Weights of a small GPT-style language model, trained from scratch on English Wikipedia.
Architecture: RMSNorm before each block, untied embeddings.
MLP neurons of a small language model. Each row is named by its layer, matrix (gate and up: input weights; down: output weights) and neuron, and shows model dimensions 437-532. Each number is 128 + 24 x the weight over its row's rms, rounded and kept within 0 to 255. A neuron's up and down rows have the sign that makes its largest values positive.
After each neuron's rows is what it responds to, as a language model described it from the Wikipedia text at the highest values.

L3.gate1515 [145 130 113 111  99 114 132 158 149  69 154  66 138 127 128 135 119 155 163 168  97  89 121 125  85 150 105 116 143 115 157 157 130 157 110 130 168 125 145 139 157 137 115 120 198 142 123 134 106 136 134 139 133 166 145 116 147 156 113 132 133 125 110 116  98 107 108 134 131  81 136 143 128 144 129 100 124 144 145 125  97 152 115 116 106 143 148 116 135 138 124 182 122 115 112 157]
L3.up1515 [102 138 146 116 125 121 137 175 132 149 131 127 132  95 149 109 118  77 108 135 127 151 117 137  95 111 137 111 100 154 143 138 108 111 121 145 153 129 116 128 138 149 118 152 132 158 134 129 114 130 105 100 105 127 129 108 135 152 130 124 102 136  85 132 105 111 158  82 111  95 154 144  86  89 163 105 153 127 142 100  99 130 125 118  92 126 159 125 136 134 120 121  92  87 126 104]
L3.down1515 [134 139 178 143  99 122 118 140 101 167 161 173 130  90 136  95 100 113 150 131 163 144 139 153  88 150 113 128 142 136 110 134 122 139 152 169 126  85 129 105 129 132 146 149 126 127 160 104 139 112 116 111 152 131 149 149 131 113 184 116  81 123 129 167 156 137 141 127 123 133 115 170 141 137 139  86 139 152 111  92 113 172 135 124 114 121 118 112 126 113 159 140 130 160 141  86]
Description: Possessive-phrase nouns, misc. Nouns right after his/her/their, such as success, time, childhood, plus present in date ranges, clause-final do, and headings like History.

L5.gate713 [162 104 126 125 139 173 145  71 110 129 120 148 137 152 184 163 115 113 112 125 143 133 154  76  95 121 109 108 133 113 143 145 126 107 141 140 129 170 151 169  96  74 128 106 113 126 132 144 134 129 145 116 132 143 102 130 149 101 148 108 116 127 128 155 131 120 115  98  83 143 158 176 171  97 144 111 102 149 114 115 144 117 155 114  99 191 129 144 153 159 104 126 162 160 157 115]
L5.up713 [136 112 118 124  90 103 166 128 119 147 158 133 134 162 183 146 106 104  95 107 156 176  97 141  79 160 136 145 123  91 156 122 129 117 145 151 154 130 104 138 139 122 111 142 135 152 127 119 100 121 133 107 149 140 103 114 113 109 107 119 125 111 106 122 166 111 133 113 178 175  98 141 112 137  83  75 112 120 129 123 135 166 145 123 118  85  90 112 107 124 126 102 117 123 151 124]
L5.down713 [112 101 139 141 125 136 158 150 126 122 155 134 175 113 141 122 100 154 136 121 123 137 173 184 141 156  74 158 133 127 138 117 129 111 148 123 158 129  74 143 155  90 138 100  98 125 178 125 140 134 155  94 175 127 158  79 151 122 158 105 162 135 129 102 116 109 117 114 123 133 132 180 165 100  84 145 119 109  83 102 120 101 140  98 125 111  94 128 114 166 139  92 133 108 131 132]
Description: Time-point completion tokens. Final token of a temporal phrase giving when something happened, especially the number in at the age of 12, also years, century, career, days, later.

L5.gate1376 [154 164 113 124  85 135 148 174  99 101 141 112 116 103 192 161 125  84 150 105 127 107 185 108 110 103 163 103 101 121 101  93 126 148 154 112 115 131 137 124 111 124 114 155 133 123 140 141 129 139 114 154 175 160 100  89 144 148 155 134 122  87 102 142  72  90 151 132 123 150 147 110 121 106 113 105 133 101 138 139 112 130 169 147 160 106 114  91 144 107 159 138 116 127 109 115]
L5.up1376 [123 141 144 142 104 166 135 116 122 103 146 106 137 143 134 121 136 108 146 131 137 133 137 103 127 163 140 111 151 162 107 140 141 104  88 129  96 130 137 112 106 120 128 101 122 120 189 135 117 133 111 109 108 127 125  90 178 163 165  96 171 182 103 161 137 118 115 114  73 118 152  98 103 124 120 143 130 152 127 129 145 106 123 115 121 141 132  81 147  97 134 108 107 111 154 145]
L5.down1376 [145  91 141 126 159 153 145 122 120 132  80 142 108 128 117 198 119 153 116 117 115 157 130  78 128  90 152  91 126 115 100 126 121 147 106 126  96 148 120 145 146 167 135 129 119 132 112 172 128 153 149 146 104 117 107 123 126 105 129 157 150 111 113 172 107 121 155 111 110 124 139 157 152 128 157 109  96 106 148 106 125  84 128 111 130  79 153  90 115 119 136 121 131 143 128 110]
Description: US states and regions. Names of US states, regions and oceans, often after "the" or a comma in place names, such as Montana, Pacific, Northeast, Missouri.

L2.gate515 [174 116 122 147 161 118 160  96 118 147 134 106  98  94 111 161 113 133 111 130 189 103 107 112 173 115 123 132 141 130 128 148 132 127 138 109 162 139 145 131 148  91 111 134 134  73 150 116 152 149 148 132 123 138 130 101 140 140 135 127 140 164 140 107  81  75  99 117 132 124  89 157  99 129 108 125  90 122 135 115 110 183 135 127  98 162 111 133 159 105 123 163 152 135 150 152]
L2.up515 [104 110 123 148 129 142 132 119 132 168 122 124 116  99 134 159 126  80 159 142 115 119  99 154 126 146 135 152 153 138 141 119  84 149 121 124 112 105 156 153 145 139 168  95 126  99 132 121 170 128 115 133  69 137 121  94 114 111 145 150 128 131 103 167 116  81  94 127 162 119 136 150 101 139  93 148 101 145 115 144 133 137 141 106  88 142  94 143 120  87 102 106 114 128 118 196]
L2.down515 [140 133 167 140 141 141 133 149 144 160 142 136 127  81 111 139 130  77 127 102 118 115 108 121 122  80 103 143 106 120 117 127 112 188 137 154 101  99 102 178 117 157 137 151 132 110 116 104 150  99 154  98  99 127 156  98 127  97 103 121  84 131 141 123 126 155 104 122 158 122 175  95 101 138 114 127 102 164 131 170 129 102 152 153 122 118 136 104 117 123  98  90 127 171 109 186]
Description: Location and position predicates. Verbs and participles that state where something is, before a place phrase, such as located, lies, reside, buried, born, based; also fraction or decimal digits in measurements.

L2.gate3315 [110 120 147 107 138 158 116 126  85 134 149  91 148 106 149 113 110 164 145 126 166 173 114 101 128 153 110 154 168 141 115 146 121 119 135 137 136 133 104 136 106 106 120 159 125  82  95 130 149 188  96 163 147 112 132 129 102 147 141 150 113 166 105 137 142 142 123 104 132 111 114 140 149 137 119 133 140 117  99 106 140 164 129 128 102  65 126  99 141 129  99 123 146 118  94 149]
L2.up3315 [162 128 117 131 129  93  90 149 118 120 115 126 126 120 158 106  82 111 107 152 139 128 154 163 107 148 114 115 149 118 145 147 127 175 121 125 113 114 116 146 120  94 132 124 109 152  99 113  96 127 165 135 121 136  80 125 106 136 143 143 121 120 127 143  94 106 137 124 140 120 148 116 111 125 163 113 144 102  84 179 122 124 131 127 135 118 138 126  71 150 128  65  85 170 159 123]
L2.down3315 [129 124 115 126 137  85 149  74 103 184 148 132 137 116 109 121 155 113 146 110 133 112 122 138 105 140 123 113 133 157 128 102 140 116 137 115  98 120 132 150 113 118 140 112 122 120 135 140 117 119 100  56 180 107  96 109 137  84 109 124 103 160 144 143 116 124 129 111 158 123 117 140  90 102 122 134 149 141  98  93  89 155  79 122 142 176 139 182 145 149 139 128 150 131 163  96]
Description: Coordinates, dates and time units. Number tokens inside geographic coordinates and table dates (°24′, 30 September, 3:28), plus time words like season, day, December 2025.

L3.gate1567 [ 97  98 156 133 108 132 167 127 121 162 126  90 135 115  90 137 111 123 133 117 121 120 144 110 141 118 145 143 120 105 128  83  99 122 113 165 113 135 109  87  87  89 104 170 123  98 140 103 119 119 127 109 144 141 162  99 126 139 150 128  94  95 101 108 201 131 125 121 117 100 149 110 130 139 161 118 146  91 119 111 120 162 122 132  95 148 124 140 111 135  97  84  97 171 129 110]
L3.up1567 [124 191 104 113 100 132 142  83 115 128 171 166 125 138 143 102 115 150 140 159  97 128 143 163 125 102 124 125  93 120 150 131 136 128 152  97  91  92 130 130 151 122 119 122 116 129 132 102 112 137  96  89  89 107 133 127 125  90 160 114 111 139 139 129 155 121 117 150 163 127  95  96 149 128 102 118 129 158 142 129 132 127 131 152 147 106 118 116 164 151 126 117 127 133 144 184]
L3.down1567 [149 136 112 136  91 112 150 132 132 128  89 117  97 112 123  87 119 167 146 140 126 108 122 105 139 158 122 135 117 124 117 104 108 132 102 163 115 126 132 107 141 105 125 119 126 127 109 149 146 119 137  93 119  67 109 128 115 109  68 153 146 126 156 152 124 100 125 135 114 153  95  95 105 147  84 104 140 145 141 142 180 143 117  89  97 142 109 146 111 132 115 141 110 132 171 163]
Description: Activity and process nouns. Nouns for inquiries, media or undertakings, usually right after the or a possessive, such as investigation, analysis, film, images, recording; also final word pieces like -ters, -ed, -rated.

L5.gate446 [174 128  98  94 168 114  78 125  99 168 130 124 145 136 146  96  96 159 143  52 120 121 141 136 108  96 129 141 144 152 101 141 115 140 117 155  94 118 130  97 169 140 124 128  92 129 144 147 157 161 133 105 134 157 140 148 144 132 162 107 134 145 108 146 106 125 134 146 166 126 103  98 133 128 135 150  98  72 141 136 140 163 131  96 134  96 122 131 110 177  88 117  98 159 117 152]
L5.up446 [144 139 138 104 179 142 142 130 108 145 107 114 108 138 141 120 144 148 127 114  84 144 149 106 105 163 127 163 188 141 123 111 143 103 141 175 113 139  96 141 182 134 145 104 130 110 132 121 140 121  97 132  66 139 149 137  99 136 109 151 135  88 171 106 114 128 132 133 106 121  93 125 118 103 108 120  92 119 147 161  93 137 136 181 138 111 160 103 127 119 145 165 120 146 115 108]
L5.down446 [138 116 101 141 113 128 157 119 135 157 144 103  82 121 111 117 129 138 115 115  74 106 140 112 138 117 137 126 133 129 129 101 117 139 143 121 119 100 137 114 120 110 111 132 129 174  88 126 123 167 129 112 149 132  92 108  95  83 123 131 131 148 142 156  83  96 130 126 167  87  72 106 107 130 141 155 173 137 139 131 129 161 150 115 128  95 125 115 110 128 129 145  76 142 109 146]
Description: Definitional copula after subject. Fires on the verb or article right after an article's subject, such as Film X (…) is, and was a, was born on; also table cell bars.

L5.gate3233 [131 127 116 159 122 127 130 133 116 128 131 120 152 150  64 111 115 112 129 117 122 142 149 117 135 102 126 117 119  60  95 107 122 129 144 193 105 126 163 115 183 116 153 122  95 137  95 128 125 161  98  99 134 106 125 116 124 138  82 153  94 135 164 141 111 127 132 111 176 109  97 116 123 102 114 150 154 108 115 119 144 121 152 142 130 108 115 123 100 140 109  96 128 114 160 123]
L5.up3233 [121 113 160 152 150 157 137 132  63 153 108 115 124 117  89 101  98 108 129 144 113 134  82  84 154 138 107  95 136 113 172 126 117 113 139 154 123  94 150 132 156 122 104 119 154 184 133 124 116 117 150 133 119  89 128  91 142 139 111 126 172 146 128 133 114 143 140 135 136 124  96 156 122 163 115 117 128 105 136 106 119 100 157 165 151 142 144 113 113 136 153 119 124 117 167 117]
L5.down3233 [125 118  87 125 131 157 123 168  99 110 129 121 128  97 130 153 116 129 109 108 140 132 130 133 142 150 114 155 130 148 142 176 134 156  97 150 107 131 180 120 123 157  81 150 145 133 126 111 122 156 113 222 138 154 113 145 157 124  90 116 132 119 149 157 142 125 128 106 101 140 139 165 175 105 158 118 132 113 134 140  91 126 134 109 170 118 129  91 126 143 213 182 103 146 130 150]
Description: Wiki structure boundaries. Tokens that close a structured Wikipedia element, such as == after section headings, table cells, infobox values, birth years, ISBN parts, and "single".

L3.gate3277 [153  94 148 169 143 130 106 143 130 130 141 128 122 124 123 132 107 111 108 134 127 133 121 180 153 106  95 120 165 174 112 116 122 149 136  97 159 178 103 153 104 100 111 147 135 216 127 151  93 164 156 143 136 151 142 111 141 117 136 127 114  99 119 134 126 161 109 139 140 152 130 120 131  96 129 130 103 108 113 145 151 178  91 113 104 102 153 134 108 144 168 144 152 139 107 109]
L3.up3277 [186 117 150 146 146 121 133  92 172 123 107 147 120 143 107 111 109 159 150  82 119  89 146 124 121  97 103 118 163 151 114 145 143 151  98  94 162 104 109 151  94  82 122 138  81 180  80 152 150 151 141 146 136 125 148 139 116 116 115 103 152 129 111 160 133 168 131 177 128 123 117 142 174 106 120 101 138  98  92 114 142 122  90 113  94 159 113 145 135 150 138  86 136 149  68 121]
L3.down3277 [105 111 127 120 130 125  93  99 233 136 135 142 152 101 115 109 126 149 116 136 119 113 127 104 139 126 146  82 187 158 139 131 143 162 139 134 155 147 147 117 100  87 150 106  89  94 139 165 127 154 119 147 143 134 122  99 111 105 130 100 131 138 100 132  98 131 158 137 130 126 109 137 170 122 157  63  92 177 106 134 101 127  46 164 135  83 104 149 154  76  97 130 147  90 112 138]
Description: Mid-word pieces and table cells. Fires on the second piece of split proper names (C-urd-a, P-ok-émon, Pous-ette), on a verb right after its subject (questions, rejected), and on numbers in pipe- or semicolon-separated stat tables.

L5.gate2408 [145 131 140 134 179 109 132 143 136 150 112  66 152 145 135 140 145 152 115 123 140  96 107 138  95 118 111 105 116  89 137 163 137 109 155 166 120 135 123 119 159 128 114 124 137 102  96 106 148  81 122 132 152 138 127  78  61 139 126  71  88 145 135  82 131 102 128 125 153 127 118 104 144 127 144 139 135 138 143 143 104 125 138 144  93 192 171 125  90 169 134 109 146 134  78 109]
L5.up2408 [164 151  53 109 179 110 112 140 143 130 128 132 125 153 110 117 101 150 141 152 163  79 135 134 125 121 147 138 123 102  85 100 131 121 163  96 153 118 153 147 155 126 142  81  99 108 122 116 129 120 118 135 132 152 129 143 108 101  95 143 160 174 135 155 111 157 134 117  91 151 158 129  61 104 108  98 148 141 132 155 150 100 110 146 101 109 156 155 124 187 132  96 115 151 124 168]
L5.down2408 [142  96 121  63 126 121  89 132 122 117 125 124  91 157 125 101 144  98 152 134 138 126 121 148 155 133  92 135 163 119 127 110 155 156 112 123 134 114  95 143 138 131 113 149 163 118 125 108 175  87 103 150 136 131 157 129 119 131 173 156 124 144 142 121 126  99 121 125  99 111 125 151  98 138  85 103 129 122  96 127 157 159 133 170 132 187 165 147 116 137 110 137 120  71  89  69]
Description: Name-preceding role nouns. Role or title nouns and linking words just before a person's name, such as guitarist, businessman, director, actress, or of/by/'s before a name.

L3.gate328 [185 111  86 127 142 105 129 140 157 147  97 100 146 133 156 144 110 113 134 169 139 122 158 131 161 110 120 158 184 157 157 107 140 169 122 145 136 130  89 175 142 116 142 110 155  90 134  87 107 144 188 148 114 159 130 153 144 149 107 154 110 100 151  86 125 127  85 107 142 121 138 121  99 142 121 108 158 162 182 181 106  88 113 145 119  88 185 147 137 138  98 142 173  88  90 116]
L3.up328 [139 163 158 146 126 132 119 113 137 156 132  88 106 126 115 140 126 182 114 116 137  99 137  95 171 126 133 118  91  99 129 147  68 113 167 121 124 129 116 138 173 110 126 117 140 159 104 134 109 104 124 107  83 115 153 103 153 144 106 153 108 146 146 129 131 105 101 127 167 118  85 114 122 124 132 147 183 145 133 114 133 135 121 150 125 128 147 116 124 120 128 153  97 126 108 144]
L3.down328 [180 104 122 107 113 130 110 143  88 124 114 168 121  98 130 139 162 145 153 134 129 131 169 157 113 129 132 169  95 166 130 131 156 131 123 126 122  96  78 137 124 159 115 115 114  85 136 153 120 113 153 127 105 144 156 114 109 171 162 131 145 162 143  93 138 103 104 100 166 123 106 147 110 170 147 120 116 142 101 147 154 125 137 161 113 117 106 101 134 155  96 118 104 150 163 113]
Description: Predicate after subject. Verbs and prepositions right after a Wikipedia article's subject name or title, such as is, based (on), born, directed by; occasionally a word piece inside a name.

L5.gate299 [187 129 148  82  98 156 118 118 108  96 126 118 133 125 147 131 105 129 138 136 146  81 126 156 142  82 141 142 121 129 151 121 122 125 120 143  86 135 137 103 113 134 118 153 147  95  93 108 133  98  95  33 138 122 159 121 137 151 145 140 145  91 141 114 140 107  90 106 105 136 103 162 144 160 125  66 176 111 152 137 150 131 150 106  79 104  92 154 120 165 144 154 115 131 120 145]
L5.up299 [132 146 121  68 123 130 121 137 128 121 130 173  86 140 113 133 146 132 188 146  96 127 126 100 155 112 109 150  98 141 157 139 136 123 136 163  88 165 144 130 138 149  87 118 131  96  94  72 138 106 127 124 106  84 173  93 125 144 134 140 144  98 154 156 144 124 141 120 116 123 165 107 149 148  87 125 147 139 135 126 142 144 143 117 129 109 157 129 107 166 116 136 122 116 103 158]
L5.down299 [142 155 100 106 124 109 199 122 117 110 138 142 135 173 125 163 155 113 159 109 115 120 138 145 128 132 118 158 130 142 163 106 144 128 189 152 108 175 153 148 125 153 118 105 125 154 151  91 116 117 107 152 145 149 158 111 127 127 124 117 141 161 150 136 162 119 162  93  95 132  98 160 150 203 146 115 131 118 129 147 162 130 127 149 125 115 146 144  93 170 144 139 103 145 181 149]
Description: Event and action nouns. Nouns naming an action, process or event, often derived from verbs, usually after the/a/possessive and before of, such as merger, invasion, relocation.

L2.gate2373 [148 135 145 154 154 108 135 124 134 165 161  98 182  97 155 151 117 183 159 114 104 135 132  98 107 126 146 166 194 103 124 132 148 139 132 137 160 119  74 125  97  93 136 110  91 127 102 116 137 139 126 118 148  94 112 119 179 121 142 144 136 151 118 132 113 140 176 140 111 122 169  85 135 134 135 152 129 117 119 114 123 105 150 138  88 116 116 128 143  74 134 129 135 159 129 105]
L2.up2373 [127 109 127 116 111 113 166 106 128 127 125 105 171  85 109 138 149  83  92 176 120 106  76 127 169 121 130 180 162 161 119 119 132 155 140 146 150 183  95 129  89 161 122 161 119 125 107 135 127 166  98 171 140 138  76 145 154  92 152 158 134  91 116 134 119 122 151 143 119 106 134 144 107 129 154 147 116 141 138  83 121 124 107 129 116  94 159 112 116 156 123 126 166 158 125 138]
L2.down2373 [143 152  98 154 150 130 129 164 146 157 120 116 157 129 108 135  91 135 146 155 177 144 111 104 133 162 135 146 179 146 132 142 154 155 135 119 150 128 147 126 145  88 105 151 121 108  97 150 116 130  94 163 154 118 104 149 109 104 157 135 129 147 127 151 111 126 118 108 119 101 118  99  83 100 184 126  94 129 103 118  83  72 147 141 112 107  85 117 127 155 152  95 149 120 105 110]
Description: Discovery verbs in plots. Mostly verbs of learning or realizing in plot summaries, usually followed by a clause (learns, realises, knowing, believe); also scattered nouns and word-start fragments in tables and lists.

L2.gate2910 [145 122 129 121 106 105 172 158 133 126 121 117 153 147 122 160 120 129 178 165 144 149 138 114 111  97 123  93 116 127 130 112 123 145 148 167 153 148 136 144 144 156 128 157 162 136 158 123 142 109 130 159 146 152 103 114 138 105 107  78 109 133 158 167 155 142 144  87 131  85 137 159  92 129 130 132 127  99 128 144 132 113 167 152 124 135 168 115 102 169 137 115 126 148 105 105]
L2.up2910 [155 109 108 120 116 123 124 162 104 123 137 153 127 155 106 126 152 112 146 132 131 129 112 132 158 122 153  91  80 125 118 138 144 119 130 134 151 143 180 130 120 151 127 127 183  95  96 133 141 115 112 146 156 133  45 135 137  88  99  97  77 119 149 112 130 120 147 119 124 103 129 168  76 153 110 114 114  96 167 156 135 137 148 134 143 132 126 133 137 130 154 153 128 136 129  92]
L2.down2910 [149  88  97 180  84 137 155 118 119 153 134 159 145 134 125 133  95 165 104 136 133 129 103  92 117 165 144 106 135  86  98 119 104 155 125 164 140 122 175 146 129 142 119 152 125 143 134 130 105 128 125  89 121 116 136  81 124  88 104 135 129 143 116 151 113  79 120 156 156 124 120 116  94 157 166 166 108  62  97 156 131 132 114 150 139 116 139 117 124 101 101 129 105 155 116 151]
Description: Person role nouns. Nouns naming a person's job or role, often right before a proper name, such as lawyer, journalist, producer, director, coach, neighbor.

L3.gate1178 [124 137 140 122 190 135  97 105 112 142 124 154 105 124 133 142 127 145  93 138 113 111 171 125 177 136 126  85 123  97 130 137  99 123 123 151  97 118 113 146 123 105 142 174 151 140 102 135 100 124 114 157 180  85 160 150 166  90 133 147  76 151 111 118 130 105 114 126 141 148 129 137 118 119 153 177 169 130 185 108 161 151 137 119 115 109 159 125 133 108 141 111 128 127 120 117]
L3.up1178 [ 93 150 126 132 119 100 165 156 135 144 172 129  92 114 163  93 128 115 140 148 174 137 132  84 106 139 121 118 142 110 161 123 127  98 126 131 118 147  83  92 156 155 133 123 126 114 150 144 131 153 136 150 136 113 149 167 131 175 142  98 113 166 185 106  85  91 103 110 100 147 152 131 104 122 130 122 141 133 209 120 103  85 124 120 144 100 141 158 135 135 110 132  84 114 144 133]
L3.down1178 [154 119  87 133 140 148 179 125 129 104 155 180 105 102 108 147 160 116 132 159 130 103 131 114 115 116  76  66 171 122 139 115 123 148 131 136 115 120 103 122 118 153 128 121 131 105 136 144 125 120  97 144 121 154 124 136  94 123 129 154 109 187 104  84 122 128 120 144 131 172 124 144 124 104 112 113 149 152 131 106 126 109 143 142  73 102 128 117 115 123 113 130 109  98 108 106]
Description: Structured-data fragments. Tokens inside Wikipedia tables, infoboxes and lists, such as coordinate digits (120°30′), foreign surname pieces (Ivanishvili, Mamedagha) and Total labels.

L3.gate2897 [128 122 121 105 110 124 124 103 129 105 151 124 133 109 149 140 138  88 152 130 147  98  95 100 134 115 118 125 120 104 160 156 164 137 117  75 129 133 118 183 114 140 116 120 143 116 141 118 165 131 145 117 165 163 137 129 146 151 120 145 168 143 100 106 115 124 146 120 118 123 129 137 123 134 132 156  77 151  75 127 147 141 136 144 147 120 141 123 106 101 126  97 109 134  98 169]
L3.up2897 [146  91 152 115 119 112  94 161 123 127 134 117 146 121 145  92 107 130 140  97 150 136 136  88 145 103 141 146 128 149  82 104  85 146 144 115 130 120 161 156 173 152 132 137 125 138 141 163 129 161 170 119 139 159  95 129 112 119 115 149 164 148 106 144 113 142  86  93 122 148 161 134  61 154 159 105 104 145  81 136 111 168 115 107 143 136 162 164 124 146 128  89 152 100 140 161]
L3.down2897 [142 140  86 150 128 167 129 106 116 109 128 141 128 127  87 157 119 157  85 103 122 148 135 128 168 145  94 122 107 106 146 201 158 117 144 129  90 125 108  97 165 135 121 109 151 121 100 114  98 119  75 154 114 123 133 148 133 115 118  94 142 141 110 114  97 138 117 125 123 159 113 105 131 108 121 129 119 123 141 160 151 112  96 132 144 130 126 123 146 116 123 173 139 134 106 127]
Description: Role nouns and paragraph ends. Occupation or title nouns that often come just before a person's name, such as comedian, coach, CEO, architect, songwriter; more weakly, line breaks and punctuation that end a paragraph.

L5.gate676 [146 127 124 136 118 123  96 107 154 108 146 111 172 142 131 155 128  73 118 127  83 100 160 134 134 142 128  94 115 134 147 137 105 143 113 102  98 130 141 115 125 101 145 131 147 112 128 136 110 156 103 117 134 148 128 132 101 155 143 167 126 102 115 150 121 145  99 104 145 141  79  85 129 122 148 159 118 118  98 163 134 129 142 125 100 146 110 144 125 121  86 146 128 156 142 120]
L5.up676 [151 132 141 142 141 112  79 133 125 121 121 153 102 150 122 135 117 135 147 140  92 140 129 126 128 181 130 136 120 179 150  89 101  76 124 125 179 153 134 178 154 115 128 147 157 143 151 110 110 133 125 114 134 106 127 145 110 157 102 132 137 110 157 170  95 145 136 120 138 126  83 126  86 108 150 164 125 104 117 125 146 138 127 144 128  92 114  80 155 106 146 140  95  70 104 150]
L5.down676 [115  94  99 115  97 133 172 141 169 154  97 135 143 132 128  81 130 114 129 115 160 106  94 159  92  81 140 149 131  94  84 114 128 156 127 147  83 143 147 121 113  71 137 114 128 147 122 146 169 116 130 135 160 199 155 143 129 118 135 130  86 166 139 100 162 111 115 123  91 110 150 125 174 134 154 132 116 147 172 156 118 110 129 111 151 125 101 169 145 130 103 119 144 160 127 131]
Description: Source-attribution "based". Mainly "based" in "based on the novel/book" when describing films, operas and works, plus nearby linking words like book, parody, alongside, worked.

L2.gate911 [126 107 108 132 184 129 113 106 125 100 161 140 140 147 125 102 143 145 108 128  96 144 106 130 122 116  76  80 127 151 105 137  97 126 147 130 110 132 105 128 135 118 137 124 184 138 127 156 109 154 144 121 139 114 152 119 143 110 177 104 184 155 141 124 127 103 133 165 133 102 130 170 123 108 167 123 157  92 106 100 159 195 156 102 167 124 126  86  97 109 142 118 137 144  83 124]
L2.up911 [144 133 128 181 163  85 105 127 120 115 167 159 137 122 132 141 133 148 117 163  91 132  68 125 104 111 151 110  82 154  85 133 112 138 147 106 163 139 125 133 117 131 124 117 134 142 113 133 169 132 124 117 118 159 135 134 131 143 110 114 152 144 103 115 135 168 123 130 148 113 131 142 143 153 185 171 149 142 134 155 128 183 104  77 165 110 163 150 164 127 145 106 126 153 144 111]
L2.down911 [111  95 139 158 125 132  95 121 156 117 122 164 143 142 147 171 109 160 144 137 131 144 129 156 115 124 123 139 147 169 115 154 134 117 134 132 134 158 203 141 118 128 133 106 151 114 149 117 148 115 115 136  91 100 142 119 118 112  94  97 142 196 143 149  93 115 121 120 140 138 149 158  93 131 129 138 135 139 115 121  88 132  97 173 118 145 170 131 117 120 102 121 140 134 118 120]
Description: Wikipedia table and reference fields. Tokens in list or table entries, mainly ISBN prefixes (ISBN 978), record numbers, section headings like Cast and Release, and sometimes built or house.

L2.gate2050 [124 146 111 147 126 133 136 110 134 144  64 164 128 135 124 116  85  76 154 158  61 109 113  75 145 148 113 132 160 112 157 107 118 132 149 122 140 105  97 125 105  89 117 120 130  94 110 147 109 119  99 141 102 138 120 113 139 135 107 120 146 113  84 157 164 123 121 113 156 159 170 162 119 100 102 132 148 130 105  87 151 161 135 135 139 158 135 123 178 124 140 163  88 143  91 151]
L2.up2050 [ 89 133  90 117 127 125 145 129 152 104  51 117 136 142 149 114 114 156 140 129  90 110  78 117 154 164 164 126 142 132 157 100 114 106 130 111 141 104  71  88 117 123 158 113 114 128 162 164 149 111 124 119  67 159 110  86 149 125 112 171 163 127  98 154 153 123 138 109 121 156 126 134 139 119  57 124 132 147 110 105 146 124 130 108 125 127 123 145 154 119 127  83 112 165 130 206]
L2.down2050 [109 110 123 141 106  87 135 103 159  94 122 171 101 115 118 152 127 119 157 128  86 136 154 117  92 155 141 112 134 105 122  77 113 125 164 136 137  29 119 111 106 106 142 133 128 130 120 134 120 160 137 102 112 139 117 121  93 124  74 152 130 141 107 180 120 119 127 120 107 174 143 149  79 131 118 134 103 112 136 104 125 127 134 114  81 152 160 148  90 145 155 135  98 135 129 119]
Description: Oversight and observation words. Nouns and verbs for watching, checking or investigating, such as monitoring, surveillance, surveys, investigation, observations, and overseeing bodies like committee, police, CIA.

L3.gate2304 [141 139 109 132 151 104 118 130 139 117 152 145 123 116 100 158 142  99 162 111 148  89  86 107 113 140 102 169 125 145 111  69 111 145 124 146 102 128 109 150 130 121 116 124 124 112 135 114 118 132 139 127 125 156 122 111 126 144 140 117 127 126 131 130 101 131 128 143 110  94 143  94 150 120 188 133  87 155 168  86 162 125  85 100 116 100 100  84 108 135 113 159 106 147 149 159]
L3.up2304 [112  89 141 211  97 147 121 168 147 104  89 151 110 102 110 111 147 107 160  97 136  88 123 118 157 137 120 152 102 156 107 107 144 102 151 133 143 138  94 138 111 130 150 119 104 102 112 128 139 108 167 166 139 119 159 113 106 128 108 121 135  85 113 132 122 111 130 138 137 129 144 146 112 135 111 111 113 126 159 155 144 133 126 188 120 173 116 146 133 135 122 133 126  81 118 178]
L3.down2304 [150 113 103 118  96  90 106 136 111 115 116 122 168 118  89 157 127 172  95  93 123 115 119 108 126 127 123 173 136 135 111 154 104 100 114 116 121 145 107 139 101 139  95 126 141 145 119 117 124  98 167  89 155 131 111 116 138 122 101 132 132 128 173 124 115 151 120  92 129 106 131 120 111 149 105 118 153 139 145 149 173 137 104 105 136 161 139 145 167 137 120 150 132 145 166 164]
Description: Ocean and maritime nouns. Nouns and adjectives in ship, ocean or spaceflight contexts, often after "the": Atlantic, Pacific, Puget Sound, ice(berg), maritime, Finnish Navy, in space.

L2.gate2949 [121 157 167 187 152 156 131 154 144 148 148 170 152  96 120 149 100 105 129 104 101 177  85 112 110  76 116 113 141 126 156  96 106 117 122 140 124 128  90 133 107 124 167 151 106 120 126 158 143 161 122 111 124 131  90 100 161 160 121  75 125  94 100 130 169 126 144 148 134 141 106 124 177 136 102 126 108 169 130 160 107 148 142 159  82 124 149 112 110 125 125 150 144 125  83 161]
L2.up2949 [129 100 140 163 160 160 144 140 112 136 184 162 151 131  93 133 109 102 120 121 114 149  79 145 106 109 164 103 122 138 167 111 103 138 128 155 106 109  78 132 137 158 121 114  75 167  93 129 132 123 141 124 115 154  98  67 159 131 133 106 163 143  98  88 129 120 118 131 137 145 158  97 130 137 125 121 138 168 123 169 140 151 123 156 113 126  99  97 106 128 101 119 126 105  79 120]
L2.down2949 [136 134 111 135 144 141 101 103  66 117 121 134 129  95 145 133 154 158 109 118 128 147 106 127  77 117 118 132  87 173 120 125 124 173  54  98 118 132 158 117 147 158 142  85 124 109 127 170  95 130 150 155 154 103 104 133 147  94 137 156 152 140 104 155 154 131 170 129 125 132 165 102 136 141 118 152 161 147 107 156 153 118 132 111 143 105 104 151 133 136  73  92 153 130 136 122]
Description: Geographic place nouns. Place names and geographic nouns, often naval or military, usually after "the" or "of": Puget Sound, Saipan, "sweep the area", Gibraltar, Sea; also scattered name word-pieces.